Weights of a small GPT-style language model, trained from scratch on English Wikipedia: 9 layers, 426M tokens.
MLP neurons of a small language model. Each row is named by its layer, matrix (gate and up: input weights) and neuron, and shows model dimensions 0-127. Each number is 128 + 24 x the weight over its row's rms, rounded and kept within 0 to 255. Numbers have three digits each. A neuron's up and down rows have the sign that makes its largest values positive.
A block is one neuron, or neurons of one layer that tend to fire together. After each block is what it responds to, as a language model described it from the Wikipedia text at the highest values.

L6.gate32:145114094120120131180099147137114097116066117102106161165106127155100097117154121101086113171119092124128120137150108124161137106138100167126122104118121123124108139140108159102181121121128139078140095146118131114148198162127118142143118162145139132131123117131109141114132121112128096087113108090119141183100159158150154171126123126096188130127120119096125146129078126146126166107124
L6.up32:092085109191122138157148101162132134130135061125131118128148115114117158141093128154154117145148141163166120164129065151130168132098098131126113128127114124134130106063116121132142120103079125117133130119147120109102141158144116131130148144108110110117143123118121128140092158142106160134132111123149110155136150130115119144131127085147122104125112115127117117153168137170164139155112
L6.gate177:113078146118143128107164125149139115146074072081124120122105120130111139138139100119163135108122121109154111088118111160174147079111157111127098167125128125143178133134099132188128110141144114141126170093119156101116162130127144120123127164114151145145152098123152113099110082109113120182120111126090109183134137100109118102137143104129149130110133185152140158137180138128132143149165
L6.up177:082154111135136149077134161153135105150129126127106114133136132109165104156121132138097133131094181114105150142127120117129123123120165124103070110155111155164138171131085127143133120144129145112119090141116152129117113103133114157131126116122109123129113169094144127150129111161137137103154172095095109169128111111108112128127097151154130169141093128117150145145112163122136127099092
L6.gate289:100079160121139128161080123142121114173098166146084141114135166118142133145097127121124126125148075106140142119118117119158147077125069163142090125129115148130153169129126108134169117113124141105128152141112127164112172138088162136141141177110147088087134140131112125105180167154117119169096136148133106126110141104131090116163171107100147157143080138146112136163130109094132122084147
L6.up289:133157142117102131104115137163169114135134113119117145157153149113187149137121130162109130117112115116147105104090118110162121142118101183093145140157104161135131113109149147151142125112103120100130183148127123133122142127100092113139098120143109155090134154118133114143111140147135073139114146099146099128203135174136098138123136138121125126119115113134142163103104116105135158173084
L6.gate504:089151169167133087144122141147159136159134181135134138120114103092136139162098138122116127168114096119147094149149119175168147107116154142107158121104162153121138117072131102129115123102146146128123170103076144089115132179125121110136141130139141152117135127144154146121083132102147187140125126117137091110102136145130130137132146134150143106121125166072176178166079121145139103130132
L6.up504:113098129119155151086140135099123169143102137123105132103147104139163124165129126163120157147090102112148111141129130116124124128106120118129116108146171172115113115122152134098142142151153119109157139136129179127123141129146155125091156132100122123121098146114156122115142097161134145149130148122143121120130143149108072167153145153148115120148165129076103170131168099137145144139123
L6.gate739:094126088126109123151062141123118126143112147124077137124077149141136123131130137087098141138159091142160100111132182095133172154089127116128148154135148160127132102161160098109162076125106102114163074088126140111122142122158135114122116143112126122148126103146121148131093173122103114132143075102124113113125128081105139125127157127136099138148110131127102105131122132116099168128145
L6.up739:040153109105095109129081133157131106136091127151082155139084156122133166110135124090121124088161092140179105094113134093133159149129145124125161157113117159104173133115141112110130085133117123119161083095124113129136141148163125103126139183090151129124126148163152165117086128119159109116146091086133109135163143083120103139152141117123103132162123157110106122125112143155168135104132
L6.gate764:108149141123144099160153144109084111136136152123143153125137135096095125123112119138095131106164130118123163112147111111153098161104100144138143116091136131116118131081144087084175127098081103133127137122123133052125156087116108127111143168128135101142157174125088110123111151141147155119146135104077108124121107099124142146126107101141116117146120113119105158153099139150177117133115
L6.up764:147138132124112105138133131134124138123142129119120115135081106103086119169117096152154078134148115108153127139124170136147151128100090180136145159111170105093146101113118113143158153158127101101109143153153129098147160120133113130136128097127097138094129154167142073120116163122115106113116137172121069113139150101165123129109120098091159132149113155140139139087119163116131157144127
L6.gate788:133143102140109120116101159098151177123123111168101138113120186127123079136147126139127121106153097120124110118151115171121142109140170098131088133112114153122136135122123119110180092151153145149111134144092153040121117114134110107131112104132141128075131134145131138097149127107130133113121132131119124147142158122118095122149134162139146128119121154104092143118121087126171134177200
L6.up788:105124079141100156170107099127138079141151115130112146146138126115136144152164120149132115120086121102132083108119081159127137110128121119090135127091108154109121128078128113115103150116101128129123127136106147112092152121144152124112117128124125086125116119111170101133134140133118163100135119129097133120123144126101132146114119138130094106108117130132123095129125103118176152103090
L6.gate980:100107144116149157117092140109110130146130132116082150127112127111147171147150143129128147136112158120118139090118136129152114120144132087096132106119131116058102123185107098116118128144094108172128134137114083104111106147145148083156139157148115092076157142168185139129140157156136165099135139117104115131164125122154140104132113111162143127129117142153147161141110129090132182159120
L6.up980:157126117118125096123165123103155154080115137082132116130126154162124103123098137183111137133146145133158149112142104119165149124138094162072120120130100130147131144074127118129151143115155141119125121107199143132109187152139146126162059109115142153075107101119130137118114091123078116118122160117132119104178078106131113127123100129132143161121148126137099123130147142100086146172123
Responds to: Verb or preposition before its complement. Function words and verbs that set up a following object or clause, such as began, for, of, by (e.g. "began his career", "filed for divorce", "purpose of imparting").

L6.gate40:120177079159123098159132136168161132108181113142106130134082106140133101115123087144159124122136136107120135122145130143160139154181145107115122119093121111124101117124124122101151082079138129113143113091138108137105109132190125159108114092110130152126118125116137084141158156089126116119134101131122161161167088103153122099167142129117105113098117135092096147138116132115158120139176
L6.up40:165086115154123118116099155140162131148128142138121114126104115119157094102149126104109161148134122147146121169109122156151135133111111135135140112094108066141113136110162136135142157142132102198132129099168080112079136163148102130130103122147121100135120107105099142168110139125123119102112135173116121105132116128103125119186101155168124132141099129140124128125121108134149118137144
L6.gate62:142137113129134140148147100135126123131122135134147147171128133127118118138146132151140125106128091065143131070149106120140143093162131139162119114137100183114088107112125171121137141127130110118164137105132077190141132139105122134150117118168108153128090090116099115118132105113120113085086118097072141123109146133116109130121108128086118163110133162150151122162113165094118125143141
L6.up62:126083142111131112145167118121154097164127144171160115156120119163136107157114122108160104110149140186151079138123143130112145135103134180145111142088141154143151134133109161127129089136103169125158164151101163118120107119091110162078157125117128145133143140147157151110125124141096084099098143134091121135165140152156152130151098130157152132100061120151122126167130152160160142138138
L6.gate242:055143135143149123124135143141109173106110156152131183119118129133169145119131098061112167148138099119115092122119127168137141151098149102111128122128139137158142091132139119134089105138144087067124112115117094149099176172130130137144136111083109138162157108184070083110092125133130156156130086125102079116133131128138120109120112107129096114122157126092135159129088119142137126132122
L6.up242:075128101148125095165114109063132126172088131159096146147145105160169095146132124106112126110121156113128095143111145166108138150137096120132122170108171114115139109099153139124089116112102107088114104135104129082147153114150076129128130117139122147189136081147107156075163159185139090128135146155142137123123119115100135201129111116171137125134114153151119140111084171166127087128137
L6.gate449:062152121160136160128151113137137107141119107129089127141128111110138077176091127095143118120097107135122125139129161137098153149101120157114128113093107153153125114116146135178114140121154132117152133098108118149121090078115101140119093121106117111139146162122081156149124147101133128147117115113164100093100145128145137124177101164119105146090112120149173148086140111074129137101149
L6.up449:131158138166115128164127133109139155100143086149106137077107106135128097098163132122145120117149116116105093113125154105099141137149141100123133140095143149136075127118122175147141094134160144123121144124118121115136110037074103147166125130131130109145148096102128113158169143101092135089148154187112173107135159118135129162098128145178119100125125150132145153142132148183170142138169
L6.gate777:125128086131110116125154156162170141082198119166093124111109119116165136187120167138137125110121109138096152116128075110158139122141158124124141127094106154135103120149126128137160144153145138124104118113101124162157111118138137158133111145148144098155127127110080155167111086100153121126112101127101090129114137121090098103082109135121116139122127119196115139139192159119114196134134
L6.up777:157135158121115081135125105157141146152210059173092190162111145087144114150151171150123128114086103133141109119107095111116116124127156090205116129114133104155172092139142103147116101144128134112135128126109160166111120123113110175136131161136144128186136148124121111138159150129130120067112121116137126080144128132142145139104133126115114120145138131150143117152139162082091146115115
L6.gate798:137101114138116132113152089119137049084149119139158095148138100120136157098116115145147176145142117154145145104133098123117183118167142142119145094103159130147131121153126122116124132163146165136143121100129079154110158130161129122112111136143148151136095125143173124123115148182144119177097104164110145118135158118113108121159108100106118107110143148139107089103098094131126128099132
L6.up798:132124150140112115145126149151119122193159123166124125152136153136127151070151092133117123175100102166085153086148159146112104112105062111114137131153153137161134083112123128124177123126132145132111154121130108136111131120126114169107073164142128104137131127158147125153147135130088115079083119144126094114135136097144117095110136107114120103131137140129103073140180146144135146124129
L6.gate917:098143120158157154103115092115163147163159119149123121113081099115115143172130128118097142099136123119148116109125113153067068136108149116144123130148099093176114126132156093097108174091120120123104150159098098118151120138157110139195120109136107087085130149152147102102094111085152143137170184122125104157090142145154141118122152121130130111116119107141138145129150099159127135137109
L6.up917:134158180096108106123100133128157185109096128141151108112109130092161134093130111117162138168098147106133134154146154134100172122100146140164147158172135150073114131126103145104141130169106121112159156139102166121111128130131136111154102112144115074153158131107110110098126132133084082140143151113123100129149154117149100114125112139124130142074154135062117111101163100124116084135138
L6.gate989:106125149135092143133130157123145133135139106158117129096111088115130101132137113101144126070171126089156076120126157164144112165140132172111091148133121130079076124127156133121163136103152158145129085104147105109109130153144103113134115155099122098125134101156126115123127124108147112096113154132094139152174088104156139102097121129108146130112101124103115118125133123110157150122039
L6.up989:098150118143135075159156144165129122103162121127119173122139123170055094125105112105139157088180102136105126104124144140124118138126112143068113111111151127135120109121128161140108143146150113105164140137179143104112128129154106140120094148151129122121140139169125102105117145171095159120136139132104149110134140126130118167151135109129136121117117152119179151123155196140114145105150
Responds to: Comma after proper names. Commas right after a proper noun, name, or number ending a noun phrase, such as Okazaki, Charles S. Dutton, or in 1976; occasionally the name-final token itself.

L6.gate171:111120120114081120101135141147113182162130180140142149118137097164119113096133141088158116144139139144092144168130132115119106149117152126135180108108150165147145100130129062119119123147092160105133100151138136115140128159128103114157185115142120100145161153123099114140118123131133134086112137087142121111172114139145105128081128128106128127161062109109132145138125120168152149081129
L6.up171:085116125105086087128166128145128155150196139177108190140152119117106167158117117107184137128139148129134137091156118124145096102093139116147151113142166146130189102103107130117166135131150108113099108095141179125126136089136140125110178128124078097120136138123081144109097106110144135135126117096123078109163115161138134124114123128131145140151136100123155133149135109197108174128093
L6.gate252:109132110142111072165113146161100131124140126146124118085119118141127131119136128130095129113161119122171146137102138101124092099147111114115136131183080188127098113136108138107168097117089149116099111077140174118132148164108180135130128158148117110136157113091102120135155142115129132125088118089143147095134127160106139127165136080165087135146130127168121120134136108132137128076106
L6.up252:149155123138120121139132145137143162129119130133121150144082132163117148134149133128142131141122112145117123149137136141113126103123124114117083126092103183146118135109100123096156073125122128146110122102157122102144112113088129128128129150109163149130110131130082123112139144110122152132190075117122119109178108172116116097101128137095138157126119121146102078146139085135167114127121
L6.gate347:128106106081122075111142137152126129132118147110146136096131115151163109116128123105156121162137130160149156083121122107075140114120148149103148104124145166107109099102116106132165095141137137126152165178165125147150132139113098102142169135145171117150100093195143130121142122168137131145123122110169108097172117139146117150132134107105104132137089132118127120145117117136130134099197
L6.up347:147129088120116151129111121170135152113141164158125117136131184152103150109114137124105104156156160161120138105120101093099137055109149175112137116123087114122124158095073113107092147112133127137141125154108086170164144126122159125115119101125129143180126135159133132118098122122074122104176107119107133107138115107121146130136109098079104144143118124128136131121116152090178183160105
L6.gate365:120140104119080127120162117133153127105099145125143098117116123149088155105129139113117125137099108135143115115136160104130158092095117075132158114118099163112120144092114111095180127156123168123115158120118128104104099126165145093122122166132119112149114124152147101152172135160160099113117126132168120109149120171136125117160150164074147117109184113155157097165112119137146133120122
L6.up365:128177127108109111134156153162112108158118197143161134128111136136135164110145136127131116136099113161167143149125132154108112150109127060096118080054123145128128126149129107127140142132093127169133136140127126149156113096153093125109175103168088108127127139089165171117140058158125154144113098096155139145122110103166114099170121106108116114078113148084124118137129135106130155115145
L6.gate478:149142103102110143117108091128085199123132127134099118123112125100159140136102086140177108127121088124138144092092116139130141155115146199121141099092121135114097138126095116133106141140121146092124110130168125099164145140099129122139099163184084094139108156127185137125128138135156100133149115120149143154130104130133100129162107133129122103097120109180146146155129102135087074172091
L6.up478:128127115127115104090111164133129163126137116114172121138142148146104135100103124138142110115170147120152129137133128140094121131080133183212144134132153142120100095101128165117090141070133149128100112140106117143122121147120116109114131138122112126100110095138110110172145145115117102072162177174123075115129129094173087133143138142134144122125111132103104126133119144089071156150149
L6.gate617:100112121107126105141128162141158109126125172136155084101142160149154135150132096137134099154129135119123117100100136124144125132120121111117095115135126155119118126119078087121143117122104137110144102136149134163139105174176154138133129119148109086149160118150129160169176063196147115098107110098114106157175123142109153121117112102136119150101159122121114089143120132140140181141142
L6.up617:141091115098113151142139123101154119138093157142158092123127163116122132148173135136125144181109133132130101119086121121169117113124147102140159155098147124119111117096170090106165126156101128102126105117099124141149133139130131162149118116127141129181095127116120170114150102164099128079133137079100140094160119132138140169170109102084092119144142110086116153134095105069104154133186
L6.gate688:114115111146124083124139159151111092144076136128122083152137130165094119088110077143074105095113147142147099140156119108167130097114137175117122126094109151145139105113133144115138149148144146100139106118105117143144143103118145089170132123122134178132112114140081126119144132139145065152106127134115127129176099126126139124099086150156195141122161131090081120181068119137089150135151
L6.up688:117097146122144144139146118072162095117137145156128153153112171137109107123094126156105108114159116123171113160120139124150126106127091142119166136163150158141136080099137103114141139207138108118152154139131110136137114143088107147139161137138178144115113100137106094124112160160103117108134128145133130119126108134094104033143096135132091127095115143104127127125132098152186095110142
L6.gate859:125132159137100135146165132085099126183114142153105144131120140139169167126159101108094125086129151143122127119112129137105094119137163115093137178144142138116128104132103124093122126113111126088127122139155167141091134148135119108130104121186181130157163168118134080140129112129114084132073125114120136157179110155126185124134177088133087099181104171152123150169172093164131147119139
L6.up859:106140129093127090098151157177140115118156129133155112141136144112133096164122139123146090109141125145142136114082142128145088109133127128147100173143109141172147129130117104119160108149121125129096087130138123176142174169124147167071140126092131100140155138103114122111099106125102147120138135149176145122165136165128162148072121137149144147123124130143117143131137139144151130121125
Responds to: Person role nouns. Nouns naming a person's occupation, title or relation, often the final word piece, as in preacher, pitcher, guitarist, son, President.

L5.gate357:141106115112131102105127121147104136154145129169144119154124143099140096124145163131130140126124100116130151102111091126139121133114123145150127114148129126103119124111133142147111173121158107098089165174171115177159137121148159192095108126131144126130085147113129175162156136089127142131179131171166120183163156168110119131129135095132158143112108096174137110131160130107130100102112
L5.up357:124121110088124136128132098144152168112177088162112087146146129087134108155171123159188165131101137136094137147118094145117139105115144173126117127115144113128089126102134113100121129102168145140120125132153113153154111125151113186140120152156132116127086089123153120129133084116145143087121123131104127126118158124121116103102122126138155152121081125155148151150157137123153143124099
L5.gate815:142088125115124138166136165131135123166127182107143118170171134064135116121118102105149142151139136133135119147118110100129161149164112134140120137123123118122178155141167130123133129071119085118157126147132110136108181108079121133137109160159140156129177123098104152164157122107122116103143136132157121161129178131141140075125084170068131127161110066145113122161135099172108134112151
L5.up815:140142130182124095122135087151099163169118104147138110095173137132159083130143130145158107157138093118139137100137131156143117104123087135148145154117115126134068116101110134146129094142080109167121101141110144114161195143145106091100084082071100143095100111137163096143106145139156164110075098117114147128078132122080108147117144144115182103116121118137106127108160112176154142132104
Responds to: Comma opening interruptions. Commas that open a parenthetical or inserted clause mid-sentence, strongest right after "and" (and, as such; and, when; and, reportedly), also after subjects (Saunders, as opposed to).

L5.gate29:139146133132173140163146125101099128113096108120112142173140148165158105138123183139156175098126145092112138097100107122148123125125125109155158123105099086103144111102169144139161128184133111100124167142135112132130135101188129148153180066152130150138163128123153147159123126148120119126172130158125125106103147108128112115154125181139143120103124175150155115116140139107126133137112
L5.up29:078088122115143127163131113111086101134092144140117075170165127147150070126116111135152123119108116113147131113135147122128107058147097125130110080100135095144114110103124156130137110189087112101130131199131177147135167114163122125158146092114105121119160126138155135140123126171088156115174130132146108156140115130119087136131135141143170136119147147173168151128112159107163101125125
L5.gate933:158091137115103137113148099135123140142124154173080151109128077106126132098123142122132140131089123141125138119157115093152114118120126152109138137131111112108126158114157121153094106105139140097146151138123128150129155093135136149136109116159095143134137155111139110148086107116140100167192139135112085106130126180139101119184111134115131138104136099093102076118100132115157132097082
L5.up933:152133117157155120122137177121168137130120110169116111120130167093163091097134101163143168097120095154130098131110089139153137132098161139121136096090109124111143095116096135127121138168103141095173122082166097106139148110141156129114121110126194106137082091134148130115125125138118102178089096120098114087148144130148123151134181162135128116137116091126145163115107145151134110136145
Responds to: Career-start verbs. Main verbs right after a person's name or pronoun in biographies, especially began or started a career, such as began his career, began to teach.

L2.gate216:151132102158148157161090130158141126179151107123123195072111160102115122134142113141115106149123100104100095114137109188136135113143118162104142085079115153091134138130117159102145123135118103126148084150144121091101119129090146129131117115090117128170151107136116074125120151177106110134129111104152106124154098158119139120151117128124085131092106100135120174110111091106125167133116
L2.up216:116130110098144143156108139102068127114143142132135168064120113143128130156112172142121116138154115108142133124161133126144118127145155188093069136124109146093145141117122156115133114154149138175133114111105125126156097146130157126100080145113110127145142142111140125117120135121130119125119148126145111091121159121111125151134142111124079102105134157140129137134101130083143128111123
L2.gate218:153138144096118149107132132137135111161101112100113150157117099131139172153102084094170115162133118147114136116091150148087157084103146136144102113094140166103066137142128156118133145112123179100127147148107152127136164112127136127102087118135152165169127135126137138121109117108121114128109104120136145093093107157157127116160142137125142167172127173119129105139136114110071128138133
L2.up218:135137116133149096166093100104108114122116146102143146153128135129153137111164143128135170134064130150145118185108132119129162127111129130121112146105117131131167132133118119098126091105153151130139125135147094127117168165117135114118088121145106155135147119138154118148115148146086126172105195078188082135150087106121131166119134117098189112136107138124121117141115132127105091107152
L2.gate664:121151139072166154096111115088105102117104132108158149204162145121128115107165175158111146099147194133145089179155150122116107105106095141147152123123177150138107073134093137176156146097158147104115157153130148121151122138150158115125174125128159102109113165127161168102102129125087105145165137142117173146159061144082104170148082132125134150141123151131115114140156155147126145130144
L2.up664:117151112083170166127116097135141125122120136129190126101110128156155149107143065117136133089135164127121118119146118133112086134129115169145185141094153119113144100140128145143119154086165136130114116115155122144155127104146135073143167150119128100103131130084163180135155134149106135172139119135156126168130094168092107149174109129140139161134065136131135133176112142128112111099138
L2.gate937:138153112111131111103109111132144117126127202089127168129187097131132103123099116096126113107124129113149145146102142077150146166103089118135176112112132176114182140144146152137120138097180095124100143138147125128157140148115122116125138132130094134106164163110138123124111097130163137154126092129112126159130142120131141100134132159125118135142133117160114130105106147119143141134093
L2.up937:111140094125119123096097103115133156137131190143147162146158130099156097136136133124103123107131134096141156111127074119141161148125196117121160128098154106120147135143153131124106170140154138142116119131153098128163107125102081121147083110156133160120117096120130109119098116119130158140145103165108128110152175126154134125095118107098130164117142148118099118111084135183114109132140
Responds to: Coordinating "and" connector. The word "and" joining two parallel nouns, adjectives or clauses mid-sentence (scholar and activist, scientific and practical), and occasionally "which", "that" or "/".

L2.gate68:112128113150135118135104141099182136112139142137071095145148134141158118117111142084145131140108138087133100127104143092139132119113142124164081116138115146110098195110194121137149097126127164168140142065131097099122110179119112106133136125126094126128139145072162161101141102149175107139133105130117159147158139106102095139142142147090132103137098135126103165103129099138128124125166
L2.up68:119102128104119097130134179116166138104156126116081095129145159141137133058115134092140147141102142112192099137102116148146161168106153164137106076128118162090085141127165149132092111107115132147150135120130125103118117167105081129122125119124104122147144097132174154147141139147135097139108102095139096130112114125119106110169189132132124125127082127101122159145147101160131135121181
L2.gate106:101152132130133082124115141122143126098172140111153105122090120136117113123111099115127138148124183181119148143125129110131116122154188114158116152126077056079106133145110079147138102102105150100125132116115146137116165134121098107140085100158084118087133113138106138152088120141123202131128118112157103135103154120123125162134157107117139110092131146121105139161117171145122161125137
L2.up106:087137136140103087138124128145155077121172135125119095105075117137130070088094107130155146131138131170129150164142111105118112115111164140137112142076111082111098086119137073120155116127112137103116116122179158144105148117106101139117133122145099139104128098129116120163107135109128163177169121140146124150113156124129113170141155160125157092120125125121139158170136178151104168133152
L2.gate471:117111125154066122138125147142156105159135108135132151140089117165109113115111137126111123147075109164152108143138144152125143113086132113122116154129125141168112177125125132080137143115098119112160160152131155138077148100177113167094099103138109132149134138143123096138125137166116133129122135108144093130103148146100143112127119153129160148104102157086144129160151138120145072080128
L2.up471:151081098162128124063152118143154150165193179096118102095116109099090144143113150111147178137111122142099141116140119092151138096119138106151109129154138148118115121130106118140094131107129136134149124100117158112158115101146102128123121144118077161080109083136202145111127109099135143151144138165104087078139121125167121088102138179139189116153106117105087128123120058160147116161072
L2.gate846:140135137142129134107124136132157128106149146132121198141133106109115148096126158123136121088112123138090111129184123120122104143116094154130147132153069110137154101118106127091157135135136121112139153137116148141132149103123125091145075109131177109093139157125129126122167134171158134129099125155143130146145148127149119142126143113109135127156147129074098091135082172153114111121117
L2.up846:126126087104118117138080114132131154167127117144130169123148117139138163091122151128182134106116177125128110097160130129148130145067118135142189104123144127109120103064125148103148133153145090133123149099150123129160149142143121125174139122173156102141155152155090125103116126181127140115134149124130080128138150132118126109140196160147109137148132143090123103098130108161144083144090
Responds to: Naming verbs. Naming and labelling words such as named, called, name, given, honor, usually before "after", "for" or the name itself, with weaker hits on commas and "that".

L5.gate404:144135131108107107140126159088144146114121136199165139120132163095142145112153138127099120140125151168159129104150104106116091119146143115131103138105115135086086091144111098113191123133136118096124110120108178134173157124083125110103144105140127119176200117122125111135134146121128110139092098148137145104207152169125156132090149079104127109115109125136140151146143121124152155138133
L5.up404:138117145113090121154132185109138143140140133191139097149118146123145110109162124149132144168106140148174143149147107160161095106128143151129131148113157139136146133084116101124154110119103135120147162132146137184157142094089112107051132111136144148171145132135137130187136126129109121126131097100118146099199095160115168126111131119117126114108129118128160109137122110116138144130141
L5.gate682:111103111122122109156145127133118126138118148112138117125129135153165126113143112157127145154145125145129126144124123139119113143148135109122164162119138161124094106074116123163154097108143126108106153192140124163183145100137100091099156161108095156142113156133120152175122090139136113112133136144135116144120123150178139143115135103104107116108137114170106140118133144130091124124167
L5.up682:168119113113165141155126125125100105096128155138140094116126145127146131136141092105088104134104140157128092134156172089119122187169100101092128133133113175136108132112136114104119124141146136122157115128112170158145139158112128115117155114104131093134125103116091119178128099110146129129117125155072141153129129147136125146110094117089125127141099117152099141117160125165104106102147
Responds to: Agent-noun completions. Final token that completes a noun for a person's role or job, often a suffix piece, in biographies and sports text: pitch-er, bats-man, vocal-ist.

L2.gate414:113136125143139101147182136152133116083091132125159088108137148137146115145149098107101167124134132125123116138116116113138084164089091126129110132115127133164078147141138121090125130175179140137132145122099191099130132181122160086114132137139104111161133122114131131100118114100124078123124101118125146114127118092117106129112078100118112176139117118100123142149119096142119147144117
L2.up414:110155132159193107124108106172098124135092140102122103117123127182138113132136135087126130141113149104133119149115112152134074132140132127114123102118148111147137108149157132089162140165157102173116140084083135065160086157127171100146140145139159123124146136146108147114160111135187111133134135134120175191140083151131118103119131114124108142128076123106096094160142113175111091157141
L2.gate499:106148115148161126144108095119108106191127147141138086146163145158126153138175087110136113146136147131102116126102149150122101124128132099145121131115134119112082131121104158124153148116121093148146101117151147136127104120148154115154198105154100101115172108111098148146177115118167115119128115088114176108162092124108089124108123136148139150131125109108116104123157091151143136139180
L2.up499:100138153158125118133110162166125128120120121157138075097169189127134176138154101141131123146137144099097172161082097133127115124152131110118096109092155138159085130113151148117145129094157094091143081124143146113110114098136128118117178125179141103137113116108121128143139133114151135131143108098127167080112139136138130110148125121150139110133119123096137133132134109141115092148169
L2.gate721:058118115144165141096161134099106114116139170132167136103139153153151110132118121128167111110187134144148115122147150113115090116137107105125140118097139158113135140118130128089103129129123117169133103119123154144126142183131154112122118119111138147115128126142134105143140135131120142115139136110122115137166113091115115121153110103138132121143084133159136113129180129114159094082143
L2.up721:095148086141147112114156110124149109092157115167119122119097160152100155121126131110177096112135127167108085142113100159119110117126116122142119119110152132143122162134110132059142119106157127157112114138102142121180105163154136123100138158161120151112122112097122136112119136135104122153107118123111154125143129109123137087107140129093119112118136127124136111096154123152115153117082
L2.gate868:106137172103098111168131118155082095127127127093105091122117115121118084100146077129093101107169122109142125142131114125131093093099127124142122134131141128107087128110112131122126140097098087073118119144117158154108104126104123118137117148158135159110120128117108139148105105153139125126117106127121093131101097156139110093123161124130143178171115091130130064087063154127114122189130
L2.up868:110167116091121130172167138120131137083099153097134102106108151104143085153155117162133143159149097108164096148124159166113142108109115102147108134130135116132097144115116167128104106092121119056112063138116138111145084151126146092144127144131103143148144111112104148136115104136137119134129121136146137150117077143116084098101148133114157131125139101147120081109113163134106102159132
Responds to: Role and occupation nouns. Nouns naming a person's role or occupation, strongest for critic(s) in reviews, also historian, -ologist, Coach, Professor, manager, and infobox field words like Occupation entries and Binomial name.